python train.py --num_hidden_layers=14 --hidden_size=384 --num_attention_heads=3 --num_key_value_heads=1 --head_dim=128 --intermediate_size=768 --vocab_size=4096 --hidden_act="swiglu" --norm="rmsnorm" --norm_place="pre" --norm_eps=1e-05 --positions="rope" --rope_theta=10000.0 --rope_fraction=1.0 --qk_norm=true --attn_scale=0.103 --bias="none" --tie_word_embeddings=true --parallel_block=false --init="uniform" --init_std_qkv=0.0255 --init_std_o=0.00482 --init_std_up=0.0255 --init_std_down=0.0034 --optimizer="muon_variant" --learning_rate=0.0152 --lr_mult_down=2.0 --beta1=0.9 --lr_head=0.00626 --warmup_steps=0 --schedule="wsd" --decay_fraction=0.843 --decay_shape="linear" --final_lr_fraction=0.1 --batch_tokens=65536 --max_seq_len=2048 --doc_mask=true --train_tokens=598700000 --max_steps=9136 --dataset="wikipedia_en"
MLP neurons of a small language model. Each row is named by its layer, matrix (down: output weights) and neuron, and shows model dimensions 0-95. Each number is 50 + 10 x the weight over its row's rms, rounded and kept within 0 to 99. A neuron's up and down rows have the sign that makes its largest values positive.
A block is one neuron, or neurons of one layer that tend to fire together. After each block is what it responds to, as a language model described it from the Wikipedia text at the highest values.

L9.down9:54 54 53 29 50 47 68 60 48 52 42 44 34 63 58 55 47 46 66 32 29 27 55 88 62 46 67 46 39 44 59 47 43 44 52 58 33 39 33 51 62 56 44 68 43 42 60 69 47 37 57 26 70 44 47 53 22 53 39 55 37 44 53 53 57 38 43 38 53 42 49 56 59 43 40 42 50 61 50 50 41 39 50 40 49 49 31 33 44 58 46 62 55 59 46 47
L9.down38:45 55 57 41 43 33 53 45 60 51 43 60 59 52 60 41 34 67 60 57 33 62 44 36 47 65 55 38 55 32 47 45 46 57 34 70 48 59 58 56 46 59 64 73 57 43 44 45 61 55 57 25 42 43 42 44 75 49 46 34 46 61 58 55 54 40 51 61 49 44 53 36 53 47 36 55 65 59 70 59 40 46 55 58 65 54 46 35 38 44 63 46 55 55 52 55
L9.down57:64 41 35 54 36 50 73 41 63 58 67 47 52 50 45 39 45 27 39 54 51 59 54 39 43 45 54 42 54 41 46 50 66 53 54 49 35 67 60 74 67 68 55 48 24 60 54 45 52 63 50 53 50 38 52 38 61 55 50 54 46 48 52 50 53 67 43 65 55 54 41 48 42 38 57 56 41 53 63 52 45 44 33 42 51 53 71 50 57 72 53 52 39 64 51 54
L9.down164:45 56 44 52 52 46 60 54 63 58 51 36 61 53 57 43 55 47 43 43 56 67 47 42 66 61 35 51 59 66 40 28 56 34 54 45 43 43 43 51 39 63 50 46 47 58 61 58 43 41 43 54 46 57 52 77 37 53 54 43 34 48 65 68 64 63 59 61 67 36 47 61 57 47 57 48 41 52 48 51 39 70 50 49 57 59 54 52 72 50 41 45 48 56 56 49
L9.down252:35 51 51 49 46 41 47 46 67 52 48 57 40 48 57 66 50 63 58 54 45 64 58 71 51 49 62 55 41 51 40 38 54 42 46 51 49 54 51 44 39 40 49 47 36 64 57 30 46 63 53 49 54 44 61 43 56 58 49 65 50 54 54 46 57 43 57 60 26 45 43 41 68 31 40 40 47 39 51 43 73 55 33 50 52 37 32 40 55 57 47 52 56 48 56 42
L9.down318:40 65 47 40 54 53 65 54 48 56 70 35 18 54 64 46 53 66 64 36 55 60 52 41 76 55 40 61 49 38 60 54 48 54 46 68 46 53 55 45 47 46 63 66 42 64 52 52 54 43 56 45 47 60 43 46 52 53 68 40 61 51 54 45 30 54 67 57 51 58 43 60 47 38 61 27 61 61 43 43 47 50 62 52 60 57 28 41 35 51 66 44 48 74 34 51
L9.down438:50 53 44 60 45 49 57 70 56 54 44 53 40 36 59 55 49 50 49 56 55 53 57 34 53 43 47 60 44 37 32 60 47 51 46 65 64 33 40 28 43 57 76 54 40 51 65 60 56 43 57 44 54 47 53 48 61 76 46 45 53 59 50 61 45 33 52 62 54 45 60 55 31 50 33 47 72 44 44 41 58 64 68 54 56 58 53 48 41 53 42 50 53 47 49 40
L9.down489:64 54 48 43 67 50 71 39 49 49 38 44 48 56 61 66 49 42 57 39 54 53 58 39 41 45 61 54 54 26 54 54 62 55 60 43 29 61 48 63 59 54 66 32 64 46 58 51 53 51 62 60 55 39 52 59 50 57 53 48 28 48 48 30 42 30 71 74 42 54 42 38 54 58 46 34 56 57 53 59 58 28 44 49 58 71 63 55 62 32 49 50 43 48 44 51
Description: Opening brackets and headings

L4.down183:42 53 61 35 47 61 53 56 47 36 47 49 49 53 49 49 48 40 46 62 35 37 47 46 54 34 48 30 32 43 42 54 61 30 66 38 36 41 25 73 68 59 52 58 60 56 48 54 58 42 56 39 40 51 65 61 67 39 79 50 54 38 60 48 60 49 63 48 48 39 52 39 53 44 68 43 54 54 43 52 53 61 55 68 56 53 53 53 45 50 44 49 47 43 59 45
Description: Sentence-initial determiners

L4.down294:42 56 52 55 38 47 49 65 61 41 37 59 53 60 44 54 55 59 58 64 55 59 65 64 50 68 39 45 63 44 60 55 51 50 61 52 45 51 73 60 43 46 66 47 52 42 50 49 43 53 60 59 48 45 61 52 59 51 62 51 34 35 51 43 51 53 52 47 45 41 48 48 46 58 50 47 53 46 48 48 30 57 50 61 47 51 27 48 55 43 44 43 36 56 47 60
Description: Coordinating "and" / opening parenthesis

L9.down14:45 54 56 35 26 57 48 37 31 44 56 54 44 40 49 56 53 58 54 41 31 47 62 39 60 52 37 51 43 59 73 45 54 41 39 42 44 60 40 44 44 69 45 49 40 42 28 48 47 64 50 52 46 51 26 48 49 42 52 52 38 57 42 56 47 59 40 62 53 52 38 45 43 42 48 53 50 36 55 36 50 43 40 61 61 41 62 54 53 49 37 58 36 30 49 37
L9.down175:60 45 56 64 50 39 33 37 75 44 51 45 53 42 53 63 58 45 47 38 47 30 52 52 51 41 26 55 67 50 57 36 59 51 69 50 47 61 43 42 65 34 53 52 46 39 48 30 39 55 43 40 51 58 25 40 46 41 60 49 60 52 39 46 56 57 71 71 50 30 44 57 53 39 59 50 53 51 52 47 48 37 50 61 38 33 55 41 50 56 57 64 67 39 39 42
L9.down196:36 51 42 65 49 54 42 49 59 45 52 45 56 49 43 63 57 66 36 64 59 42 55 65 59 55 46 48 48 52 36 56 44 44 39 77 59 40 55 48 56 44 48 55 43 47 55 47 64 61 39 49 70 48 46 46 67 33 60 39 30 36 62 49 33 53 58 52 41 47 46 33 48 49 48 36 47 58 22 48 50 49 43 54 55 42 35 67 56 54 71 58 60 55 60 51
L9.down279:39 47 45 36 71 51 53 51 44 69 27 44 34 56 40 48 43 46 65 31 42 57 37 54 69 43 43 61 49 46 65 43 36 54 40 75 57 50 42 43 54 49 40 54 52 47 63 53 48 57 43 42 29 41 60 67 40 45 64 43 35 62 47 50 46 52 66 33 65 50 47 62 41 56 41 62 44 53 57 48 43 44 63 34 53 55 51 55 49 49 52 36 59 51 50 50
L9.down282:36 38 46 54 49 44 37 48 51 60 66 68 52 32 58 34 42 50 51 51 50 39 48 53 66 53 55 59 49 41 79 40 54 57 39 51 39 43 53 45 30 41 54 52 50 61 47 53 55 61 56 42 58 46 70 65 56 56 56 70 49 59 45 49 44 63 41 43 55 51 47 38 39 42 55 51 45 63 57 47 53 34 37 45 60 52 63 44 63 53 53 52 64 34 51 45
L9.down360:67 41 44 56 42 58 45 58 43 49 60 58 51 59 48 41 46 44 59 49 68 63 59 62 47 35 44 40 50 60 50 56 48 44 48 63 49 60 51 49 62 63 35 46 61 49 43 41 63 57 41 65 53 64 48 35 42 45 33 54 47 23 54 58 63 55 62 46 39 40 31 54 34 43 53 59 53 55 49 45 41 44 50 66 85 50 61 48 54 40 65 48 60 58 36 62
L9.down604:57 42 64 62 42 64 58 47 51 51 49 41 41 50 51 43 50 30 39 39 52 53 41 47 74 36 47 50 41 65 53 52 51 40 53 47 48 51 65 41 48 53 79 61 46 65 36 46 58 57 35 36 51 49 50 48 54 59 45 53 56 38 34 39 39 47 41 56 33 47 52 55 46 51 23 34 45 41 50 60 53 37 48 39 59 41 59 40 35 59 54 44 48 45 59 57
L9.down661:58 52 64 59 41 36 42 46 34 54 45 56 59 54 50 45 62 68 58 60 60 55 63 46 37 48 44 49 47 57 44 53 66 58 57 42 44 49 38 38 45 45 51 58 50 50 52 59 46 42 55 54 58 49 56 46 61 70 44 38 56 48 47 57 54 48 58 50 48 43 39 41 53 40 54 45 55 36 58 59 56 53 47 33 50 54 53 68 66 30 43 43 46 45 34 47
Description: Head before "of"

L9.down69:31 52 40 47 50 49 38 41 44 44 43 45 70 47 41 51 63 62 41 39 70 45 54 20 36 59 56 42 57 36 47 43 54 40 51 66 66 45 63 41 45 59 62 64 56 32 47 41 41 41 51 47 56 58 55 54 55 47 62 49 51 51 61 47 53 51 45 36 61 53 41 50 38 53 51 61 56 39 56 47 46 52 42 43 63 58 49 52 59 48 47 27 46 34 40 49
L9.down106:50 48 50 34 47 51 55 52 64 56 47 68 32 44 50 46 39 52 65 54 55 56 53 38 55 37 49 69 69 50 50 73 42 45 39 37 71 51 43 44 52 60 44 56 41 43 45 57 50 40 46 55 62 48 42 45 53 42 28 55 70 59 65 48 45 57 57 20 52 26 45 53 51 44 43 45 53 34 50 46 62 56 49 56 60 42 46 31 56 53 43 57 65 55 55 52
L9.down134:45 43 42 60 41 55 49 47 38 56 58 43 37 42 52 38 52 48 48 54 38 41 47 24 39 34 54 37 46 51 43 58 62 59 57 48 69 33 49 49 40 57 71 42 46 54 65 43 49 55 44 46 54 61 50 45 44 56 60 62 40 64 47 40 44 59 54 63 39 44 46 54 49 40 64 40 53 61 36 69 43 36 55 59 54 55 37 11 59 59 59 69 57 64 41 51
L9.down277:48 66 55 50 63 33 62 48 43 48 40 49 57 68 54 41 43 45 53 55 33 41 30 50 48 47 48 40 65 48 63 52 56 43 37 40 55 47 37 61 29 45 41 47 38 51 70 37 56 52 49 50 41 49 39 37 72 42 50 53 50 62 32 58 49 51 44 58 49 48 43 54 50 61 42 73 29 57 51 47 59 49 59 60 43 41 33 61 56 53 66 54 39 65 38 46
L9.down307:48 45 56 58 59 56 44 50 33 33 42 45 59 41 38 61 41 50 65 54 49 58 39 40 63 35 46 51 41 48 40 41 43 45 47 35 52 58 47 49 47 42 30 43 46 54 62 46 48 40 37 64 38 69 58 37 42 54 41 60 61 42 43 62 57 53 60 43 58 38 54 34 54 53 67 48 57 40 36 38 60 50 45 55 42 48 45 56 59 61 34 50 44 63 35 70
L9.down309:39 48 63 43 42 55 37 53 34 46 49 41 38 69 64 42 49 43 54 40 43 59 65 54 45 59 63 44 29 63 46 54 51 44 74 50 34 48 44 44 38 66 42 39 39 46 49 43 37 48 19 71 56 47 45 55 32 55 60 34 39 57 66 61 53 48 60 46 56 65 48 40 56 50 54 37 45 52 41 18 46 62 58 32 41 48 47 63 67 46 50 50 57 56 46 47
L9.down569:57 58 58 52 47 45 57 54 51 48 52 58 55 45 56 31 53 59 65 52 36 63 47 61 43 51 83 64 56 43 31 46 36 36 46 44 68 59 53 52 57 35 49 52 48 50 55 64 57 42 40 49 51 65 50 42 38 67 60 52 67 61 42 33 66 50 49 48 38 56 63 43 58 45 54 29 56 67 61 80 64 49 51 62 62 55 57 42 51 40 41 47 49 67 58 64
L9.down678:40 57 44 33 58 35 58 45 56 67 69 45 42 33 56 36 51 62 53 39 54 53 44 53 38 54 41 47 52 45 61 74 42 62 29 59 47 42 63 62 51 41 45 58 44 62 53 64 55 38 43 44 53 38 43 53 73 40 47 53 34 44 48 39 62 54 62 43 65 49 57 49 57 69 68 42 40 65 49 33 48 63 55 42 76 59 43 52 57 58 46 44 58 21 54 44
Description: Word-start pieces, material contexts

L4.down431:52 55 57 54 48 55 43 68 41 58 47 30 33 33 16 38 59 49 52 57 37 40 51 43 56 35 52 46 55 22 57 57 45 42 42 53 38 56 39 56 70 33 53 47 37 59 54 39 32 56 39 65 39 42 61 63 51 57 30 55 58 36 43 54 50 51 59 38 50 31 42 36 54 34 54 53 50 31 59 41 54 57 45 37 52 43 73 39 63 47 52 46 44 41 65 34
Description: Final list-item separators

L10.down44:46 55 55 48 63 48 32 44 76 48 48 67 44 38 56 42 56 43 37 54 53 57 47 37 44 62 43 54 53 65 59 22 57 35 48 44 58 41 41 53 42 24 48 40 49 42 41 65 33 62 46 55 63 48 31 48 62 64 70 38 50 56 59 51 44 71 56 68 45 37 51 56 50 47 62 60 51 50 54 29 48 39 51 41 43 74 57 51 44 40 49 62 57 21 48 65
L10.down64:32 60 54 44 58 59 43 56 46 49 54 57 55 47 41 58 48 61 56 60 45 56 58 35 52 59 57 53 57 40 72 53 52 25 60 73 44 37 47 57 50 47 65 51 46 51 39 58 40 52 47 60 54 48 59 61 53 51 54 56 61 52 36 41 38 64 55 41 46 53 57 45 55 55 63 60 32 44 52 42 50 44 55 57 61 58 37 47 47 60 50 32 48 50 45 49
L10.down245:45 55 41 49 38 47 35 49 21 61 48 59 38 52 27 46 54 45 39 47 49 59 70 45 52 57 38 52 49 54 48 32 62 45 54 59 23 30 55 53 39 37 55 54 38 62 61 60 25 59 57 54 55 48 54 57 41 58 36 61 55 66 32 57 37 48 31 53 44 68 52 50 42 32 52 60 51 47 49 43 43 60 59 42 56 40 45 41 57 35 50 63 42 31 52 37
L10.down298:39 50 54 45 63 47 66 44 50 65 55 72 45 39 39 34 38 60 40 47 47 49 45 37 49 56 64 55 51 49 63 54 45 39 56 35 56 55 39 42 56 43 50 32 33 39 42 75 55 56 61 62 39 69 62 51 57 56 66 41 51 47 58 47 55 61 40 46 51 36 73 42 54 61 48 45 51 72 64 61 60 37 65 56 50 45 49 41 52 40 64 51 63 60 49 64
L10.down363:58 48 40 60 40 61 43 47 59 59 61 58 62 66 56 54 45 45 36 40 56 33 49 56 53 54 56 43 42 35 41 56 47 60 48 41 36 35 30 43 64 65 62 34 57 47 57 63 56 66 57 39 39 41 49 58 58 46 55 69 61 43 39 53 40 52 38 47 37 47 59 49 61 50 55 41 61 75 57 48 61 42 35 47 61 48 42 53 62 61 57 44 52 64 50 47
L10.down436:47 62 58 45 27 63 40 45 42 38 49 56 41 42 53 31 63 51 63 41 42 31 61 39 50 53 49 60 49 61 51 67 34 40 56 70 22 58 48 49 58 49 50 60 58 42 36 59 45 47 38 54 31 29 48 37 54 48 66 61 49 58 63 40 57 54 52 52 53 49 47 46 47 41 58 62 51 55 27 48 52 45 51 45 59 54 51 62 49 58 66 50 52 40 46 73
L10.down576:34 50 48 55 53 51 52 58 40 60 65 53 58 49 50 56 45 55 43 56 45 62 35 57 56 46 58 58 50 70 68 50 48 37 29 48 52 39 38 39 42 66 48 39 53 51 78 48 46 53 52 68 42 60 40 68 57 66 35 47 65 58 35 34 65 62 53 47 50 51 62 46 67 34 37 46 48 56 51 34 41 46 39 50 48 37 36 43 61 69 62 35 47 54 62 46
L10.down633:49 55 47 45 38 59 47 53 44 36 48 48 46 56 55 55 51 66 22 62 32 36 47 49 51 45 59 57 62 56 47 54 58 50 36 41 52 56 43 50 38 59 50 53 57 60 61 57 57 60 52 22 54 42 43 44 48 36 50 42 52 39 40 51 59 50 51 56 40 39 46 55 44 46 51 49 59 58 51 52 31 51 55 54 53 34 31 43 61 59 62 46 63 55 38 52
Description: Word-initial fragment pieces

L10.down201:38 55 46 46 33 48 64 44 61 61 31 53 73 62 60 40 65 37 50 76 51 47 47 51 56 60 62 51 38 43 53 52 53 35 42 56 40 52 48 49 41 54 39 46 61 48 50 41 53 53 37 49 41 58 69 59 51 45 49 59 54 58 47 48 33 56 49 53 45 51 56 67 50 40 32 57 48 56 65 48 39 62 41 49 63 56 52 61 31 24 42 58 41 65 43 45
L10.down215:47 46 40 25 40 48 47 42 49 63 56 58 56 57 42 57 58 54 53 58 37 43 45 60 42 50 59 61 76 40 39 50 51 59 38 55 42 58 64 36 41 60 53 47 51 45 47 43 53 40 42 49 48 47 48 37 33 52 41 45 61 41 50 47 54 63 53 45 45 73 47 56 43 47 60 39 52 52 34 50 42 45 49 54 59 56 45 40 47 41 41 37 61 74 51 50
L10.down231:55 68 23 42 60 55 54 45 62 42 54 33 54 67 59 59 53 47 53 56 47 33 54 51 65 39 45 31 60 39 62 52 41 52 64 56 65 71 53 47 39 53 42 57 43 49 58 49 64 65 48 41 45 36 37 49 65 49 66 56 47 34 53 45 54 52 75 71 52 55 40 39 51 40 55 58 50 39 28 55 50 56 46 52 42 51 63 57 55 46 43 64 54 46 33 49
L10.down244:46 45 59 53 38 31 56 58 35 58 57 53 50 46 48 42 49 44 37 54 41 59 62 58 52 65 47 51 66 62 43 49 51 49 48 62 48 66 42 46 34 31 60 32 40 44 53 45 60 43 59 37 36 70 78 64 52 65 53 67 49 45 59 44 38 48 54 48 43 38 39 50 54 45 35 59 60 54 36 33 63 54 59 56 51 42 56 53 44 44 36 40 60 44 65 62
L10.down435:43 58 42 49 55 57 41 40 40 43 64 47 36 45 43 46 64 58 47 53 49 30 42 34 47 54 44 62 53 54 47 53 39 56 55 65 56 51 55 55 49 50 66 39 56 61 50 25 67 51 40 34 51 39 39 61 44 69 55 55 49 60 49 53 48 56 57 52 47 61 53 44 58 58 42 54 60 47 32 68 34 54 28 53 51 43 47 49 61 51 59 50 58 47 49 67
L10.down575:51 55 62 38 59 62 57 55 32 61 38 72 50 44 53 55 55 34 58 69 34 33 38 41 53 56 52 42 51 51 64 33 46 44 46 51 52 49 58 54 42 50 45 62 38 50 46 44 51 57 43 54 57 29 56 66 43 60 48 52 51 41 43 62 52 50 63 58 62 30 53 60 51 62 57 40 45 51 62 50 53 42 59 69 40 56 58 51 33 59 71 47 55 50 47 33
L10.down605:41 66 39 47 57 62 51 46 39 53 66 44 47 57 43 38 38 57 49 50 62 54 58 62 35 54 53 33 36 62 53 43 45 52 56 69 65 52 33 51 53 33 57 49 62 57 39 57 60 67 57 45 42 46 40 50 63 35 56 64 42 33 41 57 57 41 79 45 44 43 46 49 68 58 50 52 55 57 45 44 47 66 44 48 52 51 54 34 53 71 53 43 49 38 42 58
L10.down739:44 63 39 47 37 48 68 54 45 70 60 40 58 71 36 54 60 63 65 46 52 44 47 64 54 55 55 45 36 63 62 59 49 73 42 51 55 48 39 30 51 54 36 67 52 61 43 55 45 39 68 49 52 76 62 52 58 47 54 45 57 41 55 59 61 45 64 63 40 38 69 50 64 45 47 41 58 60 44 25 42 36 44 56 52 48 63 36 48 47 62 55 48 67 46 34
Description: Opening quote or parenthesis

L10.down128:42 50 35 56 43 40 26 54 54 26 51 41 69 45 37 51 38 45 46 52 63 43 44 57 64 46 54 62 38 59 31 41 35 44 57 43 39 51 53 70 39 66 64 32 51 40 49 43 45 54 49 60 51 63 55 34 62 36 47 38 37 43 61 54 78 68 48 62 42 52 46 61 42 42 70 41 37 61 44 54 53 54 44 36 35 46 64 67 54 43 47 36 50 45 48 59
L10.down228:43 40 45 51 55 57 51 41 53 53 52 40 50 57 62 51 48 42 32 63 57 50 34 59 55 40 54 35 54 59 53 42 48 42 68 35 49 44 49 39 47 69 50 59 38 57 36 38 48 47 43 48 44 59 56 55 62 48 65 54 60 58 20 55 32 56 37 47 58 48 47 46 49 74 59 48 45 44 31 49 50 39 36 41 20 44 39 47 50 52 50 41 39 54 40 50
L10.down313:31 59 48 59 49 53 49 48 51 46 43 56 38 49 54 40 53 50 43 43 64 54 49 79 65 54 46 46 61 46 39 62 64 52 54 45 60 68 50 59 54 58 61 46 36 29 54 49 41 40 52 50 57 46 45 41 31 44 57 38 48 48 40 42 66 48 65 40 55 46 46 34 35 39 53 54 50 39 50 37 59 54 33 52 48 50 49 63 69 46 44 62 64 39 56 46
L10.down335:54 33 56 46 56 56 45 59 53 48 50 46 41 56 35 55 42 36 50 41 60 53 55 42 56 46 45 34 52 55 52 58 52 54 47 59 56 61 52 36 40 45 60 49 42 53 59 46 44 56 63 48 37 52 66 56 46 45 41 40 52 43 47 53 32 48 41 49 65 61 49 37 53 55 55 19 49 51 53 56 42 36 47 45 41 69 57 68 39 54 75 54 63 34 50 47
L10.down462:45 54 55 37 44 52 44 51 34 54 51 42 54 56 43 61 45 45 47 48 35 40 51 49 45 48 37 48 36 36 31 51 48 69 52 53 38 42 58 64 82 35 59 46 58 45 64 47 33 50 61 64 45 50 42 50 45 35 67 38 57 58 37 43 49 45 56 50 33 48 59 65 66 58 55 36 38 39 40 47 59 53 63 39 54 47 45 45 57 47 32 39 56 62 53 45
L10.down570:51 59 52 51 36 45 60 49 43 37 61 43 65 35 68 54 53 31 57 56 78 36 44 57 51 33 40 41 41 57 56 44 59 60 50 40 31 43 62 48 48 63 75 30 57 63 43 46 57 39 60 42 45 63 51 63 57 48 45 43 50 55 48 55 58 57 59 48 51 55 42 52 48 54 29 49 35 33 55 56 37 54 41 50 40 39 49 41 43 45 61 65 26 37 44 57
L10.down678:37 56 47 54 67 40 57 36 60 70 49 54 50 69 65 52 60 45 57 43 43 45 55 37 53 23 31 30 60 37 60 64 45 38 53 38 36 43 28 62 51 53 44 37 55 65 41 51 33 37 39 52 46 64 55 46 55 45 54 48 59 54 45 43 56 52 36 47 46 44 47 60 74 41 42 39 45 60 50 43 49 59 46 54 65 65 59 54 44 49 36 55 61 52 46 41
L10.down742:62 58 41 60 43 59 43 50 56 45 42 49 67 49 37 45 48 39 54 63 50 36 41 58 37 53 51 66 43 44 34 48 48 63 52 41 64 45 56 59 52 66 52 33 41 36 39 39 71 55 42 57 57 45 48 65 56 71 38 34 56 30 32 34 53 46 59 62 42 43 49 46 57 30 45 62 71 40 44 55 48 39 56 52 45 52 48 56 33 54 55 66 58 50 54 54
Description: Noun-modifier adjectives